Part of a small language model's weights.
Architecture: learned positions, tied embeddings.
MLP neurons of a small language model. Each row is named by its layer, matrix (up: input weights; down: output weights) and neuron, and shows model dimensions 80-175. Each number is 500 + 25 x the weight over its row's rms, rounded and kept within 0 to 999. Numbers have three digits each.
Before each neuron's rows, "fires on" lists the tokens most often at its 100 highest values on Wikipedia text that the model never trained on.

fires on: "im", "il", "w", "ig", "b"
L4.up615:504544516517475521524466488488494532490501503515498512528472478493538521512485449495493505486517517498458538517487477523445476476502540546530479529517485463505519473522477465483508476487510465543464489505489492526479482504510486507508469470522500518543487461478461514496520522513505499499
L4.down615:480518468495495555449530476518510524478502515511502458456538467458479442476512491530501506488475527468447495566474512506507514511514540517474539506548460498504499459458530471481493541516505530492508511467517481488487473451489489474557599530482501484482501452525475495522513497520494520514

fires on: "st", " Total", "bum", "sp", "th"
L4.up681:516491473523476497550530520523522463515536500529469529521505546470491509519493496540473492481468465542513527505499517554500515490533500483486497519518515496545546484536479540497467495504523520536509504538521509504475483486480461458471522515547514472508484443485479487450495467502503499513
L4.down681:516526512486458539561508506471516507514500487468480408508471467520521518488507491483459470471527555498472542501453483514504501496503495474483517479476493501527544488465505447462474501488500467496524504536528493556489486497498504483503518518516534570499514475561524453481493459519528477513

fires on: "end", "ou", "ay", "aw", "j", "af"
L4.up431:500462439495464513493499485510451447464508479552518541507536511513487470479512503529518450499505498508517499576504498494514467501473508522488531487499462534492475500505503516518506532524491512516535503475454493487499453458515473497511507491510473475511554492481523528487460472467468482482
L4.down431:501456491504477488489551544498490521458537475510555532499516477510502502498513525494518495495553497509511530512509500524503490494463516483532489503510484498488489520467511448448476491511502528497498509486476514471450497542471486466492519500476501486461500520514537513449499513560454463463

fires on: "p", "inal", "mp", "st", ";", "m"
L4.up698:532461503494466482513467466503507507486498467548486479513506525499492494505525483508493460474482539481530545490501468480545474500551524533477544509528486467511492479488474472530465486476527527496488544540504524529537514502493516490480507516509476520523484501467501501512459491454431550499
L4.down698:505501484510503500546518510465486522478459528495449484542502504489516489522513532460487431490500500502443495488512528514520533547477515504482496518521479473510462509531440493544490499507534534494508469447470486472508559535548510496510495470480473488498484495484464493506536502491496509490

fires on: " s", " w", "s", " and"
L4.up691:496516505445510520453500472518514495475495502479507518520491513505507481507511507500520480474477483479516565530498500468509506532490483465526467547527499526447500534457455507451500547504511551479538512526499488497499505530487522461532490570504474490498526514528521497510462479516515527452
L4.down691:486484533472544457511465542510504497490535467489530510516531485488491477465501526484500485485460486457523510492481483527481508535535479495518490562493515512482504520487492480495500521484515518463534511502539527539516515506495491472552504503500476515477483493489562497499503516485525535565

fires on: "en", "ut", " st", "or"
L4.up53:494501552500443510480515501497479502548524532524478507486503486555488505562446506522536500456493527471526489496505518491456498512511466561485506547517495496480494499487501510548483479487495500479497511526529497481534481533511504480508446526487500483515481535469512447490479453505493491486
L4.down53:546527497479503494501481484511511549464472524529450505505429529477490441506534483486493482487485524501442520531508539483503528531518509520474510511500496514488498507460518482546546484486515517467499509492483507546478501499497496477507501481504491483511546472521545509524462516516493469492

fires on: "iet", "over", "ter", "re", "er", "ly"
L4.up853:475502515517521495502463462510507519493514467529511513552443478514493515487516514544482508526457499494500477502510476528542520547506491515470471513518497500464530497487457478482461514504514558513495506475504466535490446497517471502491527499502477501503519479502505486521464462450508512487
L4.down853:514528503523496490474494485518458493578516487481483522537511499478468488489521516506480469474532497492475494425501494504517527523538501472500501504504531476504506498454512467471506528488468492517515485495505510469549478490485497502486538481488471524500491505484505482483532519501512517487

fires on: "i", "k", "ov", "v", "t"
L4.up670:501488453501491482475543428501511504475498448536483497511506516490493486473504500523489522549552527491533494499469479489492478541521512491455505495528475478507497492450486470525467463502487494510537519530473501493536490497540456539532477502468477515490506523499515550501497505496517484515
L4.down670:483475533519461528535471540493559513492505471486505505513475533474481457530480485517476464458499503534527512522463526496484500513458520524520496483537539500481472510516502486514514520522460548468498560504484493489508510478466487531527491525484508539531471505501524498476501476499504494498

fires on: "pl", " dec", "em", "ri", " sc", " ch"
L4.up388:511532455469491488517521479527506521486510520484486519495515493483536488501496486508510464527477602502496523557472523524484504515494474482499459475524505503503482531473495501442474490492515512491514499520483504502485502510459514458476448543520496465480490513499499514513492491481497542537
L4.down388:511503494526526500489510480523510520507522502502532517533536498534501498468547485463480480503476488476540535502480535465459506511500429473521511522488494496491455502518519533496482476568530540476540459527488499522493460506480463501458474465500458538490478510463466511502477448505452547480

fires on: "ist", "ust", "ent", " count", "av"
L4.up143:501504494524459481521497470499515512486494426505491532556507513443521456512503496467469489524496519467488516428479495496521565475562491458472497483525469523517523511483493516494470501503561511503498516495520488497480521519510457472496451499511505474471487509468525471496473496488531485473
L4.down143:488524528507485511535520517518508500502526465522489489486485452510440552508515480475522465534517499525474514491482488506484472537495508430477520507523493513479505477505504516498481582518515525488547535475582494507519500510479515532515504540509476515489512496508495497431495483503466506478

fires on: "em", "pl", "est", "erm", " det", " rem"
L4.up290:486473492472455508473537502512509515475526468481489520539447561475549500506464473539492495512522497464507516491469531562491499512472473546452443502525492477526507474517490490506528496485514514486505540498556520495498491512504507490509456489518487474500493530505500495454480488462487494571
L4.down290:491511484504500471516481503475476473487508498527451518508532506493489515504525511497466486455493549513495564496473504472495493487487505476487473512513523456547518521528481476491476484476501511479454503537477513507548473518521493466514465529454420497483536513543507478461494521504482475554

fires on: " ass", " acc", "cc", " rec", " Ass", " cons"
L4.up192:501489471532480519480499463499502497505521478532548506548463519490503485532546519509460523535499506522499532517526474513499520456501498522504470482512492514517504520458505516443531541512540522539524508512522508499497511483472508515495494494495514495481490510489437521522485521488533503489
L4.down192:519529494542486525535473481488534479539506532482486484525527489509478485507525493533514495509446518524516489560525501477513461498483454513476482510491513512490472498502524508498526518529469496490483484543479523512443523486498513476464500501477490470509551511487502496532545481510488506504

fires on: " be", "it", "o", "ine", "in", "her"
L4.up590:509484460494489522462487506511475535490524493492522493539492494528537509478544480513521500495493488467515506535485473477535489512499535483501530517498514494513501456522468504490501557517471508528512566511494503538491498465463497533505520500485495492476513465505474530530463524458513540484
L4.down590:511484482510492530539498490509542486478485506485465501531544475471498475470535507521476497517487502560475530483516452514471485499496486528541481498518533493453479491489492495500523517463481504538477535505478486507517523527544502506537533484425469473512503489505506475452516462522514507513

fires on: " A", "w", " w", "it", " St"
L4.up756:515518526447508531477499442503531516506512452526522498520507499502457468447521517444503464463477505509528510506515500528488462526486511486496526528504518497490518458502498541498489497468492485507524538508468476516501508502465461521519512486538488520519557501501487508497515490486481471487
L4.down756:507449457499535484506531520537477485505493495475507516470531490502479508501501519542511458459493487477517472543466507525495461513492544505498457521502498535508437541518476495472492506481512464451481516487483514532510479475476487483483496533498506496502475511479493503503488532513538515496

fires on: "ar", "in", "er", "al", "ter", "b"
L4.up257:499523466549534511501491511489468491492528463496460507517523531500529490476484488527433508555502484502455479485457508484490503520523504506514467512510496494523514489529499516468481472512507493481509470497527484526504471514494439501535450514516503485502546477477520471482504551507536473446
L4.down257:473467533503469496546499498505513508518494493495522482540474475478481487508519450505475471448500532477492505502465492515487556503525519471490486465528520481513481520505491511481492481494501524502545457478509489539518532463472497498508551460494480493527467512508542533478510536472494475476

fires on: "ther", "ople", " age", "ether", "ather", " Award"
L4.up620:523502509486447472504510486534482516503480512509540500501503526555507533501466483483526503518502516437506509457515488528506496532496495504508467508511525528468499474489486467491508565521483497555475527485472496509480487465532506496507529520517472485488476499513502513502482490446484474484
L4.down620:506504523522469515506538521501528483478470459536527533470525492524471479464533521495481508476477440521517497468530476532481536512481445513496491529496480508513500505529513495458520475518492475492415532495492526493466481522509496544482504498553486513487505487472487477513522515491475542486

fires on: " acc", " inst", " stat", " dis", " adv", "cc"
L4.up801:502481516468517512544451483558487496491496469530508478526506467513527450546498479497485457497507531504501479469481481517501494460524528531482543500498501525533497527542511498464502508512505440532529486486507533463468498476512477502491493488548502448528513514483477476462509539493475492487
L4.down801:520502536485528488497512484426492459522526497520471459439548562545513492519518512522512499477492497468509491514496506465499486494496521525493502501489511509461446533492511533465498502547520488526494508460510518521512532495509523479477472480469534518511479481482478500497554517544474468513

fires on: " sh", " bro", " st"
L4.up370:538494478497474535457489499506514517544540467481446540497511521549497467561476493521516492509498525494512522486469490483507481528485493473505496480502534535477509461537507499540509492485468505491556530525518494474504473516512471515477469485487468486486493528518487454479473469501474450508
L4.down370:496493491508530503453496492517528524535517519514428556546494472481516488492527484473517458526460509520475470535513536499530511515483470469466480521523520535495482492491543513489471518493495497495488499458529510503494525504468505507489474521479517462450511516537509479530500477535504492523

fires on: " sp", "st", "ent", "St", "th", " sc"
L4.up374:541519499499500582525475506509467482518540468496465499493497502484485453507520504470462499517515492504527539483522496531460486496454485485512496515521490472471540527527483555489502525539561532508507477501494506485507467546474488464465452502516533509502550528527500501480491467509510513526
L4.down374:491510479554503510504533500512475521531511506480474462487500515484498534508483498531472518492483512498497512528475551539488498522474494531482508533509529501529468555467507453513522532510526528513542480464537514525510489500450480477535501499470498540451498472485514492469514510507516532508

fires on: "'s", "'", " the", "able"
L4.up898:506489462491463546493502463466512496473527500507488469557497518490534499486483510531488521532491496533508533512487449520502444534548516515469476483516501479435473437473502544495487466476501464535513514490467475506500456528503467519520477502445491475518519527494504534493499464525461503517
L4.down898:472492520498476447441485504546491524511470483507503461509521496440526492498532541540513481525512488519482523477480505496469478513488527457457497492493526521513514516461507473497491496510532520497494495509538481519479532474538500508543492468525487465508463524506534516494524452486530522490

fires on: "ical", "ly", " and", "s", "ities"
L4.up790:490469527504504565476540492487509556473536488514526466513507575508480482501476512537495474498448494549498522497497492495540514528506498483485514513517508495478466502487494528480502483486492504494561500494486445499526489511516519509507513540475481454485486509473465464477481481499479512501
L4.down790:517496467494454495535503554486495469512520505503488450535504510432504490533442519539525475501472486464530504526505505495503476509506483475516508466519536511518535526488523494515491485528478475466504523480531527528484491527539479462529530493470540488519484515498515511483527502517516558562

fires on: "at", "ist", "ct", "pt", "mer"
L4.up305:498546509526454511473473494500526486478471454533486482525505523496535461513534518450469498525550505490476495508494498516472523546505538460518496507547476471470484524491513480460458499484570531523470520534476441481496474505473489466523477496502500504545529531490476502491468514488472514501
L4.down305:516529486456480515498532500528469520499483490499463483539481509518484493513485502532465462503511504536497509519516436496482483514477517521497483506489560502574533490481483504522503477454464541504477517502475500471539536513507462504500446477508498552489483491497485507506506517486476511466

fires on: "-", " the", "c", " of"
L4.up957:546472448473491467480526445529489553534473524522553505483513562464497490465532488498483478524512493521516528478501510522494521464522506491485523522516482531455467487449498502465504547464538510507499490509480487484464494474487528472506471502497535497497470486498460500520483514538537489479
L4.down957:514484497555482504464453486506460512531480507438515466471508507482537498512459473513523463491522496454523524500482452481519461464511526527554478509511488494510477520489534491497497503488512540492506480489487477469553534525507522518483513474496496527556509550489527483484514571507487552513

fires on: "ire", "per", "t", "al", "ure"
L4.up450:503504472512485508484494509530505502518499549498500510511492525512547501510481495541501485503547493504497531531487485492514494467523502514516483505509545462484539488454455464484501538492468533492529506537467477505482490484546514462504506539492499494522494484509457519530484494470511549536
L4.down450:493543490494499491459488478455530467542530501510494507489481498504543474511523480504524496536531446508538501504505523523455461479508503492462528549513504482516476490555518484498483432489505525476483494517500532480507492506534459513492480476512495479492440530513474533497519489515507526502

fires on: "xt", " ext", "port", "fer", "able", "'s"
L4.up37:492492491465507525499488517518516485433469518497506478521500499507494517480564509511467530523519493499537523440485483511482479494507470530515477513504517489489513459504541542505480514488524487561512532505521474533485483505493525486518472495546481517523511518519531518507497452490491520498
L4.down37:492503479493489498539531453498482523504478540521480489499466517520515511494518506456475502486538524454526485538535473487489443501472510515518516500500521500538503498480525535525478484500532546527505496477529574484536497514446521487477432480480468485545545537521448531462518482510525517519

fires on: "a", "ia", "us", "is", "son"
L4.up274:493533498509504515481505463493554490493519490560523496536496537538477483478510516485501512495467564497473494491503507494512489529484513479509434524517497466484501520536474489481488496521485511514507524524460540493524510469524509479470468498493449498506476483500571514475509499485483446533
L4.down274:505590484506518502526482523456433486453502482480482472483509528490507507492481526498490468502548515505538513497490500481524474509508519516524514494481515501592487505490484536456464517489490481484490507503489500515492517504469501564465492504534509543500485538505469527524499478575506519539

fires on: " g", " tr", " c", "k"
L4.up610:564496483500481510468530464480474501501514502519520488487505486475460476529512500501492516512482495524519510500482510498445465454466486486507471520511522543494450483471493514529499488486525528510462522505482508478472508532450538481494446510522503476524486498511520522500482538499542525466
L4.down610:491426477527529540484542510470480461501449535508453506503511472502481546538511498514523489533451462483516512504503492531496501523477491481516500497479467566521480462471471489486494466471522517491518485489513506525472480506524487487502522458522465467484478438518484544487505477467519504483